MLP neurons of a small language model. Each row is named by its layer, matrix (gate and up: input weights; down: output weights) and neuron, and shows model dimensions 0-223. Each number is 128 + 32 x the weight over its row's rms, rounded and kept within 0 to 255. Numbers have three digits each. A neuron's up and down rows have the sign that makes its largest values positive.
Before each neuron's rows, "fires on" lists the tokens most often at its 100 highest values on Wikipedia text that the model never trained on.

fires on: " of", "-", " not", "cl", "uss", " to"
L5.gate194:078130118109144104145117155146093197125184180153105133141166079132164088089127041126122092162099090156142194139131136117120085104165136097094087159106125153126123039122154121106122165107147173092136097145213093149105163165093128052138114113127136139115122116153148192140140160124152138104133132185124099128143141111151138134116154138140120093106101137105171112122105140116131101107151136163115082153158136132096143113154072132102191102125136116199049162079138166177159125119112068184140124143197137141081114120140136162146158094145089070174045133122083116105061162145136163144129131078146167137105108191119156080172097115123161109064146143104165180091042089105111137116129
L5.up194:108135097156130090165174084195119142096079104138171131134125174083123143112172129142189155110144079162161178107110099081141118107118119122219211168102131130124106159136113073111135135078061093131122128189154163133171115142142120068134126188137178125135133083094156118118122156129109077158165138102169122086056062117196099150180126078148141084124100094173143135172135094141110161162130133137076106175174130146075114084034146113096156112100128157109083158125098121132208127118133149115131114131104187120145206175101118124158134103114100158144131103112125111135146113124152086117117100116176142112144135098108119135120080067131197164070143170165164130137154159119155121090131
L5.down194:138129037100162125119209140150149140152222130199087132133131140113207151173119102112079127053116109166157133096107156156143153097135117128120131135171150147102133164172083110121168160161131092110130152116100125126143107157162185069094168159076151116161112145105210145139163147102179103150193091121107131101123164154081145140133144196089072077153134100092116126161126052150164173132164111142163149107141211141177139154127142110121127120105150119117095117102133144089137158111144111110147130129117149120148147167096173168132107059097079081160085118156121122145143127147146088113122160098101108095109060119153124117175139169117171132074159085082185155120157100088156119097071

fires on: "le", "l", "ict", "t", "a", "ring"
L5.gate207:151128106168159135140080078108162141138134173102116123107076145058167136082120130106069161142107115125078099156181142143177085102109125117118104155127127143151167112163122086139098148130154142087133116147166131109118119132128145116130166091100136164135150193154156126114144137165121102125120137135102166154169136137163094149140188117155161156076083151124117132072172146136125143105114149108145165122116106121162167120108087153090162157170102151152131092160104180043129192163219173167119117128100153110162158084117133103111108137097073118141134179115163100125098227133126108105141166128169139126115182195162128121103087215226112063133116148128107104183133146142117244153177
L5.up207:174147079143145133111185168124157111152176132044151154108129137132143116114105143238107154090067121091110118133108150118191134091108108079159170150140063157087146117089070122106084157099126160141134171092152097127144095141059118103116096124136142150052155128104157125107154091123073171083175110153188102118070161150133093163084188122159104164161101121107097076142151095125134149084145049092158108095140068138157119119141086184181158131148099167137131159132144145163139146094136163126108121084112137121114096154098179053118159125101141096086156137173138082138177128139127156183061095093134065098128113105132180153120083131131142122110095146112175168146144100155111117106140
L5.down207:116111130144128148132102104101143140152181100128067158135108125117110100082129091123158166154125160100138124070148145102130132130129147099106168115128165119142087161088113132123092211105142139136149112132109136181125141110083081070168072139124123188103224212118160147109154124186129102066107071179107136163145127160089097115143092119134066175159100104118170022102173129086134111139092105083167074105130144139157156118123152135166073132123127111133173133094122157100158111113101091162097128127111108105090148125125117145113134122153142126135092099123181212127128163166161137103104200091098117081173109135189200104152099147190181171097125152155179154068110088107148116105174

fires on: "f", "m", "p", " rep", "eat", "ous"
L3.gate230:116147108119163134114144101142132170139128121148156146135127103169099108135115115193126121155103119173121126119145191079115110115156135107097167067067144162176133087080106061115108115140080102141146131110221087152129142099156098132175101055145080085104127147138089134032170152140119104162189128141076119129115148105118154086131153166149105162185097079086090157164120125138130150160072164107143126121119123124161099121084084146115112108083196200122117120164114128125096127126149075079106129170104156146101104120162167211110112152112083128101076135149034154141154104134153133120206141144112112117102149188109199134120121094119150091108044175121157128128130142051129110142134
L3.up230:113126162121063114137127160132107156145157179128181171213134156126130139167199147116159111144116153059116137099125117123149115153187169106149165110143082157149130123184127127094181119134145103090132079137098156130053139132095157174141115105112149158174132116162140133070090156135054177130063144138111158109148171136128130127098119136156168087081130122123125141142156162092126109178121142117135121166091162190118173101071164090136096071131103142172115160082139090154109141140170214133138070106111143082129131109072141136077082132141069091123113160130064131093109102130124081115058122086127159169141161159135158115057141205107071058088156125167141127134093107101093115110157
L3.down230:153124050107125126191070154116136090124123120180174084085123038066135102135094141098067107128138098133171059128125030137170159162153153063158178122170092093159118167129147119097174109120153125120087151186131119123146090182141114138163107132140142119135095126144152179102076124069133114101157140093119099088125100111079121127182126110139115121181121132139103121145093159147025076108106137152125107061151144104107116127173143099080144112138101114099074086133116079071146177130152102174152104132145156113129143090138129116078104049092136120162139076137186128175139143146111142106137183118138150114098135165083110075092114145123129173143182110132162131091133121092137104118188

fires on: " as", " appointed", ":", " made", " elected"
L5.gate141:185101124145171094132122174108095145156108166142120123182138128150131146132177138149071124161128145159157240126131164040196109111119163135181149102143116176165118171133154109074115122171128113106149198092159143185104116117129133114095139157137100151129101187151137125125164147174196098071107220175093092129147090201116069128147173146109115096175119162067113068141107099106140125079157130143159100133127136125094120148160097158154080141124183127148198167132167201174115123145121094120087099144069148103077128136120167098089170157128119101115135121157118112095140114161143115114187143169103124083102156134132163127119073172146130116155127116145151056132115174129135134147162
L5.up141:119141144117147066107096081147095146142119126070186100114134113118107166084136150090117169228104084148055111116166117098180162130119160121127134126073114175130153178192101086095114108157119127115130173117144118184092091157087127160146194169114088138165099086144164142150184165140106150119124183167085154133168125117152168106133098134118105105132145136157043104157175122115079107121125167144166167132132159103157157193186144108172072096092142070161168128110124114193116114173154158115103107101062177126098107112088115149107097132147128154111093192116152112111157064128152111119085130093095143106123157163158172154110125135154163158155127122138182055073121169166158128146165
L5.down141:081135107097160163159141129112125122108182184112112142131138113181148129131136128164086124153088176147144113181111125133190129121116100131140128109092104156114164126101078063126153107111039076202123127120136167156082126091135192137130184103171122116146184112173127141077155092195113145158174137080155141139134124145175179128156120221145095142087149054149146113120139144154099123121205167126157168112155159115185188091074077171175066107120155115174133140092129081157094150147073122136094137140116161064117132127153135106131144120154163105072123114144147173145153173137146125139084073124138154157074156114103146158132138125104111187102099095163109197084121117152135086081103

fires on: " not", " to", "ot", "'t"
L4.gate330:097154168083143138136126136143157151119166143161141099149132121091106116131173086130095155159111203144128179139148090118142117229200118158104141149125101127161088118103172134078049138144124117019108144110101108130116142139116149115162139096113126140085155117168112140127164169126131090094103079142119103123098171173130118174081142141176083161152146146103154105052100075133133132102104100187050203100144118146101145083176107207091107061081136159110129127125058131143133132118108141145126133126161178071127127129152200142114183071112131146115113118135102120119072085174112140108096138082152131171143082196137145129140103154122158140100124141099170166149105103149070148153177
L4.up330:181127124099175141084103168091081151117184121161209129157116145111106116177193050119112160112093184156181118176090125081096146174125125043105161125143143158140120143128150139074151137099129113094183155132161165156108130152069116076139115058156128182172112119148136100099120111027137124193113099103101123139172197141169138162113166157127099127180113076161128158082138135097127121092072123150105096117187100114109148150153122130050112122104098083106098159100094127133148141111095058146153074175181110105133140172083151125129108137148109140108089132143138141139155103144131113196139124108124133137180134160102147152124164122166127150176109118139121093167162158147056090137094
L4.down330:174144098063137114131144100110129111145139104152196107090118141170112158128163103102092148174151117141122106138131050087122118090122121121109145091089120120098200123149091176123088188129048147098129124144142148131153195167135126056171138144102139147117139152121190151165121068145138084119172141151156129099106108164104109098126104048119080095104158098193119127087128155152148147076123065125108107097131147157147121094140094107081125199105138080136172067105120139210112108192113144133080063214172133142108152177102128166172152154170125141145106143093170145128156098141144093098145188133171063113075097131105152146149106091131123163130152112140156177106093133095083088129123

fires on: ")", "9", " then"
L2.gate187:141161058061087124109161129160130170099149106154149155112110065111101148152130105141106175077095105166161178150131144138130118130110065136133130116169138085163062082117069194158131078194143154108136124116121137102161092119072150153069114166126112125176142110158056118126128175148122105145162169172070112129045165170100142130150098150150175137139147162141157149065135142151103150087099113114137122056117125156108113154093151128130088107141180140126143063135123109123104137089086145060158113108105090215171156136175122082115109113143181120144127113103110129153097116158075187167069091127114081137100108135134076148120121168115119162102170107119204136130121199180142132112101
L2.up187:125122105199123084150182119117141094152121132137163133134068148140131153132172154113104136132069124132121179151112123119153112116121169095094117146142147104143110093160107172128184163124157126107126206076160124149163098145099147169140090143195144124120124054059124188117095104119103142109124101123149155106100132132150111134131086109168105139173157130157144177141125152059088099205129170130100073121102150081158171149161083136100121090153130139086145145092102084118124124168075095140080140159137102084120144172138081217131108081092207124151153060079133076114109092166106112136145123091122173153087093166096171090177115109179187086134074059094198103128162144109114141119126
L2.down187:144122151230146113118171166049116188112155157143113085146153205120137163159156121100116149144120130122152123110137151084099127083123183135106115189175105121106104123135125169125160156125142112105080165073129103132193126155135139151174180096153198090127067116092151094121114111162150099078080129119114163104066126086161132136139077064157126105108163113090180155163145147103127101143114135170152075138135148127177147119118082103143106122073083062108140168135089086146172120179096140195088104141084187101153091131143113160093119123114103149103173099109117142147108116155124099134212143048131140139100135174120159139113124099164112089193063098102140133124108090105137096171166

fires on: "l", "n", "t", "yl", "r", "ing"
L4.gate359:101135112120123136137127082116119125164148129105112151066105078110082096164098162142078107109141105138071162126097148146128093149058130075109151088140041191088083149161166132094082111103179139086143145145121121141075171181121203104147154141127109123149144150129178191125112166113115127111128151155083146156076076141121055121143159130120178051127123128120180080132165112135097097173118112157069143063116092185168136164138164137159052072228139107137106109117170160098102109137133164151076125161147135150129135101149110097114097096133154137123158127130117147104075128103121135172146142108126062134184101209132143131108121111157136114144136149156188105181120065131121187138131
L4.up359:180094105135139122112117102151141123116126184115103151102180088156165086166118122148110196138123134120137152137155085124119151122092209121102118159148121103112113088109125141083140125052194156126189122140129144122089125093137099129111121131123163132175111129156111095084151150115112111073130157094107067138170151112131113145092147202085111124151050087084160121146177096177106153121078152152119176087164092133155214087100080127116189118157141192164160080116116098166138109094148117062167152134174139153131194147119141184097128043143062105104172129133162081113131128115184136099089087110130182132126185166167136115172107164133198126122080104108128104137124155167138159162164
L4.down359:099133131129139119184112107134173118067127178144141138115125101116134127145137153140118125154119178112152175128199160119140114103116153109054190145169146084108111155149117138088128114123138125160166107135121099117153141087104174009083197114143153105079199162136136125134151154129087101108115123139098092113141205117099065139071164188110094133068145092176079130172140150077134114148160139139141183140132123132185130124114057132144111116207137158106109126165139079118133111165150202108141104179156104095101149130087103129123095151201152066126153128207128126160155184081158145165146171106160125091121136114144184162086098150141109165100135131125143109104122127181166192130125

fires on: " at", " was", " as", " attended", " of", ":"
L5.gate233:135180110086150126114144130111160123094130171107116114131173135139130121140177169112117129105134120094161115180135152078188136101140157142175138104121122123169116090120124047207139032105155119148170084103093169099142121149172151162083146173153090107113177148164198130130112090138099181102106089158155121176149074149102101129122088153121110159112135131143196080164148152124174141132127141180111126121139153130149163099156139158215170104116095160138102133105161200131134215147107139205149121180144151143148154125123138040149165137059190126083164088168133122105128126111116126145147165166125141119090185070094149091140112127172129160139125130218145147127120125161148144094082
L5.up233:130112197158152151102122112134130171106147164093119138139157162134161149092157118090100172120134113152112138177101163108170120165173111139129122112139056062084163156096141126192154092129169085129184130087151105141171108094150151164147164111149087140142173071148167071162144132123149095117108162124090153128121117121100152144225106120130022099128160150172127128100185144081126090128112130082106100107135136150154216146163164112140112115121171106080168127082167172169122159146173152098111188159105136101109128070114176133127156131136094126162181191109099064134184073173143111118169113112151153189112120120110163068124082138140123173136153140121104065094170155136091110114092
L5.down233:185130143173156150121153115115134156100105204152134159084177147110150186124177152154164169165132131205126062217140112121179107068154084136155098109129165090185060102184104136164099088145135166149105120086143086107175116089129141200118146145183173136094131097133144119117140198128089094131142137135192128106135128139162150139161135131144146114123143166193099142207074141192133113093151147152061126102153109128199136118149068100168144132081150129177180171144106143133098153165158136139126054128110106116149125100070110130157158116124104129125144130121150111125148146058115143143121134072155086086126116120155200168102146145111157151137143090154131114131144085162119164177114

fires on: "l", "r", "N", "-l", "n", "3"
L5.gate179:145167095153153099167099167159113179145130147125157145123190076176131121134156105163160130093195139145177159116062088178103124154127122137112078122094118172111104139129109144109135132105140116123156175097085118135121152135117093094207128106113175131152171121128132192169156085149142106138128108159128132114111050112084111139162119139122128115109150134155074096105040154058136150128179043144100040127125144137144048150176110095070218084166169097142139155090126128135165167072157136083105171189138114124144085123142156114123102132050098093092129080145165148125119117156135121199138145131164093089139143181107129142182145144085124136068127118144130108121096118124123166096153
L5.up179:147062132178128084157184145156163132130214154102132171098110190151128128172096133077110092141198159158094148111111100143181099155126086109074184178129108130166117129106131158123168122142170118164153163139076152149124126112101079212131086093123140168090192099112111130130090131169132092120120096092122096134095177065161101144119132146159147162068119121088127129151111125147091129132126139118129087106105095118150140127109066092162166137106122112115048119122131112079112121193173142129125061091156145086118174129122091162108130127119129069108194144114154077080183159127125156162095081132137124153093106105136101093096146128123174132054154178105045136190071090128141128128130
L5.down179:088126173192131135117145071113188139155151102101162119049114114102148145160161155077118140149120165183167133119112114154073163083111130119180129094077130077102140173174120137075098130159104165180085084136174130158152093175120144131123164114163146160133182129144080085161187140147166135142138172061137151148131112086120089119149136117133124085167132100172086154092123058133115065142094113111161130137142114152077092110096122136140152096137153122084142121087162137106163096098126116150110175196184094153115185145102139123100151190155114106095080108142098126130142076107112131152056135163098122123156177127140118157193119125119051161130177152092150088081169220127106155105087